config = dict(
    bias='qkv',
    tie_word_embeddings=True,
    optimizer='muon',
    lr_head=0.00636,
    decay_shape='sqrt',
    max_steps=6083,
    dataset='wikipedia_en',
)
MLP neurons of a small language model. Each row is named by its layer, matrix (gate and up: input weights; down: output weights) and neuron, and shows model dimensions 16-143. Each number is 128 + 32 x the weight over its row's rms, rounded and kept within 0 to 255. Numbers have three digits each. A neuron's up and down rows have the sign that makes its largest values positive.
After each neuron's rows, "fires on" lists the tokens most often at its 100 highest values on Wikipedia text that the model never trained on.

L7.gate999:083122134179120114087124034153126110107096093121111177137105093079127131145168141113161136177100106125106132089110133114122162160145122092138156080178114120119107109152133110180071177129112146119215139139115127103049077123121205115106172105123139132133174130134119087050143130073138103068182122124160088146117121109134101166218136152110062148053147122116125097152159120102127122145111
L7.up999:144121168139169096112150150129095159132137122189121073060107127157107167155141215107118116047157150114141131054120103106124144104149103143117075108186117083210161132151095122128145140157185085110148096090148104145112123105116102126106084094146112135092130183124122107158152158133150105092101132152153100127157081156162145149128192159142160057147124191157130176163140144152118197099128
L7.down999:072013129108118157144130137118166096080096129100104090125208178168179182120097110120098112223098096177103119112128129108140118122069094153007079119155129055087134136110097118092110122164052146122089129128125082148151102135148142120076110148136127149127104121103120115094164109107125126165139129168160145116135102206109102179115119119092178149155129047153127092084177124096139120112099
fires on: " of", " the", " in", " served", " on", " from"

L6.gate1121:145170098194159125084137143102124131139083101109123127068098138128153164080133192110167106151119116140142138091100138120147139164176160100163145100096123068117173088111044145102156121094123170147144149062092111114092113158072147100128167106184149134078105096076144159151161055116097158175106153146112111090084129135173170167151064158169138100119123162142109134145119124117090128147112
L6.up1121:107116101142113135103114174128175130079163125115083178161143149173197139049126165147135151173151158124131175136181197189135164113131120122181117111110189080082150122176164081103181128142086197130151113100123116152147107128094188130126132059162101123176125114098062144140122150144178125181133175155170134131136139118185116144089086115142132187104127168080137143170138096125140128146117
L6.down1121:151183143133127125107099140187127184165115201120121120095124101096050156133092125118153113138131093162141188171049133080124145125156098119100158121153195143154054126099117182109119057107103135108069111075122166154104139104088160161095105156097150115111120127155066145120137172136119131124115102147109087112085067104176154147155200141150191133111096070105105187150079102117110093151139
fires on: " on", " of", " along", " in", " for", " National"

L4.gate630:116122127123184144124120101127083124188113149173159129100136161155146072124151181196125151100123177173087068081154104206119150077147109106180118125170092191102085191124200139129136110135130140169090118131102135111082112107154092151118125076056127077139071129125149139098147101124152088049195135147139105150166178109139118068132124102114181082154164080125085096121086070151126130143088
L4.up630:168195115089119079111082086147052178177098132145132131188088149128130186103137082151091168083191161160147072083157106096098171083112157110123062145198123133124130188136138156065131106179119124145174160118119112178172185174118112097137081130143032104147137123192097128136204061132148200134143112164097103193140051182097138083154091108130085110123136077132128143107139149165157148118149
L4.down630:200166155075107150087121094102177183127149134167179148150101121107142074145199118110134108201163080164105115155149117105084099091095140131115121109179152120135156160148130119079074153184178114208064206163141161181143093125122115181123068131118114097134128151151154132128123128075130156093116111198087118089171161171162128136133115161103162056114107170156123082083119124144129134145144
fires on: " ("

L7.gate504:114176139048092134137208128140088119195132199152114094141132146130152085153143139081164124122155149110161132162088123151113160169119118194170080182097061113174123099180070174134141143104091115163105133109086151153134089136140169190108189163082102096116118088135160074126108148143163028130084118091156186121198143108152149113155096145114108198155134033132061153114138163111168150123133
L7.up504:147121111125093146164140131110110075130112226128133076117144179133121039109147092098115124100138142116065129177132124085139129101085095133145059086113120136165074119132119098104125182160122094160120170133150133143113092067130125140124114120173113174132113142152105108149190145124093105127139145084132143109123056166142137108150129124084143128111121086113164115172077118140155106130098
L7.down504:054139138070110093127114157062110130188082118132118130136146146112116101128126121154106080108153161113119137161118101120131091136083099124106120154135160130160051143082129109133153133095126182090184155115148134109064146139139078070125153136132113166098102103124078117211126110165103101133118151133154143095111126188089101162113162133121108158156109078121107077167132094099120057161112
fires on: " C", " J", " j", "ent", " c", " cl"

L2.gate166:128125167110108084077076182174134141094087149104135133118076160089114113127104115111119127089116137164169100100120168147073131071187165083158061191130154159107139185104124081139128066100154150097129092133098091157156130124111118129108139157162127127237221101110184061107129131070156191134155117103111145150133150130156130065150094162143117156131069139106113109098104139092062129120133
L2.up166:069112170137117085167146118061160057091159115147157084156162123214100200139164141154145103089132136106133143147122118132100078165163126128101159128092156083094135082132139116154205197099166101126149156109156148199129093135093080110103135099156122139124149116095163076090111113114106125107092138129079161115134098138055078062162147163153165142171167158144107195093134112113147138158101
L2.down166:182089056124162112103135119145120167148095149142181152162155117131168138058080128130096108162112165125135104133173166101149116080135173087126089159073061170140094159123123139061085121115109122130127125134080088110172139082121065160133104103129121137138108095139105104079101152123129121154108148191166103138100121132125121140149149139120124181072183146112115152095087100104115148144123
fires on: " '", "\n", "(", " [", " following", " ‘"

L4.gate1184:105094108155132134142118134081097135097122143126139179087154063140164135111159104135095135090112115140102144141080142102120194137128117167185182119127085144146170131127170088156147105129133106131122100110102152121162128130121136181157120128153101139127091106124135141122167160163091108112117075183116168137141152093110112140143090093100123128181119127083086131159088084054141089167128
L4.up1184:080125144167139140134137126099176123129106158186082166145117140092123173148127120094102212133139130140098135096124115115146183176108114197106134117086134160159116109154146132144181124106159145118131087115173178134109143136113111172131102114122039100125134129122141076102165157146101221109139175187114141147103107120174159154095149092193101110180038139093125112138070105147152111138085
L4.down1184:158105117094145135110165095070179140186125124132107126137151118111133147095093121083118106112136149131122098075157192100143156137111084133092159118105179128152140078160188131159167015099076027051074113170115137132175128177161122189123126108163097131109154129126095187156164133110133113174142087099114109107165111101115116149093209099068119140134105109097084101086047156152142160092173
fires on: " born", " first", " began", " debut", " started"

L7.gate1002:156120149179116120154118152118134121143090090110130127170155134095125093106165206123136155143100074107123159139063173095101071173186124140122146167141163118133134156148122128077195107071165188079101070178144158109110156184122170137121208095172162141132050133178167129196120113151159147213164164101168190124110124097123159082166117112113152124096160126130152109097095115116131152136209
L7.up1002:130117159159192121161125140121137147158161165133181122129149096095109099098120173126150118112127102089191120121098175109110118113179165162152122156127160092156123160133164105172120094115133136126148124155129085128116152126128157034144199120140150139112145117130144180149178199156115143123194161089199082139093115092151116188186121108094138171067146147135110153129106118107143116144142
L7.down1002:078141162164152089092055132144145146143124137139121070152150152196092148115181165132146139138120118138128150165086107121120121105099126155130067133167121074140139111120174081127171072118157118105110118094060105115069127123122170147079158071119089112140097182085129106071110116174096218149124081137180126167129153110113157177134172137114112144101122151123154149134155080138108083122089
fires on: " for", " part", " on", " with"

L4.gate753:113154107112098093128173141137082124120101114124092122170143103217118118124126125152079116176132129124090196121101138100142129154142112140099114113110138128131139085132134144181201071101159138107126096136069147160131185119143174120133128173103090127109065127130102097120106100113125124137134174100153080136168141122067137181153132161221132162130133114137182142206117108200141150155149
L4.up753:089179088123115154154121184129097123137158186132144178118184092153121104144104167153083123151107163108098139115109135093117165032106117101088109125127182102128129154143109174149163181121128163107112144098166095141119132127149149110114139105200092167100102169177186133094123120134181153089166122132169122189152088170132057156145126139133132181153152108126122123215122126127168075130138
L4.down753:051104102160117100111091144166160139137156174111081199140148085101120129136125102114170102165139132161133135143125149120148121091113088099085158119092091093169168111067142174133130223135162161076152110126162129108060128073119162087089119071134114153107118186103107155152116082121099133089144102101112084145147137148167048129096150137130118128119201132077149115190146139125160151183119
fires on: "j", "J", "-J", " j", " J", " Ji"

L4.gate371:115116101143088179190124191088123106142121104102150193165116074135140139140147115172112125156134076163111108094089123164164124118091163119143107105071140109217134118151075076100102149134115198175135163106121077161099109150132085121155137157162154113134087082121101158128129133055184137092081121097140092112109138111104100117157117140108132162107101182154128162123139135093074091114195
L4.up371:100118119120098136170105165104127076094056150116165201102133132099156141155108143132131138142167098152139102096061139129096186087078125144087119164065139125245115134165093104128118206113070130176142148118147111159130138170153108138163128139157148122132120162086098177085053159140113120109142105093173098137114132080158082139134125154098116178136149156144104141142126129033053115115170
L4.down371:156097124125139148159110129145156112090050176053156140151165118126126137191087127153127168134061116110148138066141110115122075095154171127122107094128141119144171125165121130144147122077131092067176137109069123166174079124142205125102080147166157103145123139127099172089103093154115133102080132153170153103106181179122094135171127163157141146130141125106115099141143176166131127081104
fires on: " as", " considered", " of", " to", " a"

L7.gate215:129117182123107137123092149139139126075095152108154180113141049141081117105159160086136136132109132106161171136137135084136126150140111103116074136143128102085163161167083110163098160138050166111147072127172073108111107111139115134048092166086126112156156109137057165066134122083236120084104121160071086124141141105086167128117118112191118152117060138117158182057149104140085167106119
L7.up215:123099111145111137120169115103131142130092150159111083113155182140121129163165123105172121141157211154165119077101112148133124112185133142054137145078169065089147105168153104079069138171077088167151136187101055122202121133153186084145124122074075134144199141157075142118163098152133133139161093137137087135105097096167184108103155151136151130177112134169088175073110162142145188155111
L7.down215:077149111163154137136056114148172172165090149128130080066132113092129092147121150089131144127135129126104137104123094114078093136093169116147112131107211106179135083106148187211137156167046133076138110110120142183159125103159136205113087066112124165176173099108095134091127101100173142109089119122154130138153095128098112071201119127161159153122104028108104150115200116120163165128121
fires on: " the", " a"

L7.gate799:053140106128192085187071136165098156167134184115088126126111130087117129196105177088177123124185120116103112102107099159098152103149062116054134147138129140143129146181096067109142107133128090129126129171106131167148153160139101125136139160123180208124117140085145153131123121131101100114147150072111145165101084125152146087128141095159160069125108124118100126143131098163123137103117
L7.up799:206100085141113137148072091055099168055087111081129116083089091134101154129074156165125059143127135117117187150101128070090152142101118114117141126137180132215141107188129104179122123088057177146083160061168144059101161123096112132089092117104202143127102109155128170154177095086129132178167152084086157150133128143158172139183146120137101142164084060145078098140135096146162122157109
L7.down799:141137106151105084076148116081121204182131091104182128120167118154107134146116088166104096197126107094101115119135171115136102087147189144142073127215153100107145076115201210084157105155152116160134174170136133144180107143153170083089142177125151119144202113136085159153194134070130149106103099104143118103166160106154164146108165123123165124149149092146120124150123070122147083143128
fires on: " on", " On", "On", " of"

L7.gate191:056102128173180104139112136128105175116195178153143175045105123105122132148075102139132130108138102177137113138113063116182086074180135078102081171082172158190090192125088084140034106116118138121133160113136107108097135121129185162109072127111198129085187149183110138145133126127107190117159135098153114078060060120126123126140154122158169148097078159160088091145068152144128178064129
L7.up191:125082158114214140094130120103178209118142146098172126124088125147120143129111167109116132102135136179077154134116174122138134113152073140122112168107096165161127184087153079126158151140155117134121127081070187182179144096096090172130151125160164112106166122108179177156153119152135102140170165059088137111053148132156169131140136149099142131136151090110134054095099110124094120163163
L7.down191:179123081140164094084060135129144163084075123134115150096164137206128178154157121173169100138124143150087117092123168162117166117130096081114154189173112124114187161160145084079105132164158164071133128152182078147155154127124136102152150152119114106064121092183122205171101138094102109155124146140127085156179145152108105132151124148131102121105171123140037131171159092151095168115165
fires on: " on", " to", " later", "On", " would"

L4.gate0:118102102105137133113143090134131186098126151135199158115181097135137122111099157122088117114165127138177094168116084105106158135126090050149105133056106144088143090100133145183075098138165154115150103088180128088118135115136141112134136110139090129138132084132142150119113178120164136174123114075112130186122079099173140145086144138086153095175114140093083156116125152110129177150116
L4.up0:101185161110113131127128117128095035139176069140131159107129137129090125094163152101104131128138094093133107123086071065065153194151078102124115166097129116162182119171100111124132137133207133114087141143174100094154127171174148146090150099091130097078186111159136145099131120088159139114154098145083146091137116133114106139154138194181098116111121118117135162146098060172100136133107
L4.down0:134070105148122140174123149119029112166106120168157141072100098105128112126118169104097097157123155065159095123195041117165081052161147090132094100069107140148130149106107161121177117168115169178151090118134165100107119104139112119159142109135125099130200078121103124145120169117132126055106134209145137117114120158201123135091141094142131146140108150094119091123111133120087101105120
fires on: "\n", " most", " more", " following", " eight"

L7.gate669:112151164074123141157135072143120123151075190098175142199095118167123124127161149140152175129083118108152068076134123129136164171124070115147122144068090155171130182154116168145091087118145135139174138096105143144130092181146070117145143092137148114122128143167152107155121127149182096106155107169156137161105125183106129094205158188122095146123115137135101120155175101152113114140149
L7.up669:144124129139092119118126123103149146156132164125153139114124201175153102062099178126120114158150075153116104070167139126175117143105095212089111123182113179118098143106093127065144117131094105155127142152114166157129096070092139129083134077117108074129156070194125115040126081105107139133144081150118128164089115157075144117061180174120139160159137123113208097132105125146152171143149
L7.down669:202168138158127130113110095102145169171081152149233142144170125137145112108079138131099138124141153118177037170140120138134116163121144143118085096114137129099090107138120119175085128075176091164172159171098096143123108116083122134131109161086120093079154078104125131149143095074099122128116155180179078143111143141175120140130137196105130144122110218177152085095153121121077176089132
fires on: " \"", " (", " Un"

L4.gate635:096134125137117151152111057142114112083066193095177148116150143100125145105099124160155126066135157139126135138121104096142097187172162073141082108180184079134100169128077098122142138113133119134142144085196139081098131199133163140149168108150174065162132169122096106109062126117137187135142137095160094113099097136182134098149136058093167122137123212156060159132144144112177197079106
L4.up635:071187109154168096178161136170091122123089134142180093128204127110106175125098095107165142084159099157130148144098095105105116150104119116106123112121112167144107155129157138117116133146157089174169137132131093128117122060130195111146167174104177104106152160141123123105108076153082166126139087168170088097116086144117155086163128162153128159097200093142099116163112150136129140143170
L4.down635:163147156165192130058129114148098144068114142228134103188140130174158159085141070164127081095161132071168136106129102110189038166171175171120092135170101136094160082107105160201167155094149147152156108099115117117127115120142148183120113096170157127122174125114178054088142043140108116102183136181176156115111107102100149097150142183137080099147178095145169158136123132088132140083194
fires on: " of", " part", " for", " spent", " covers", " |"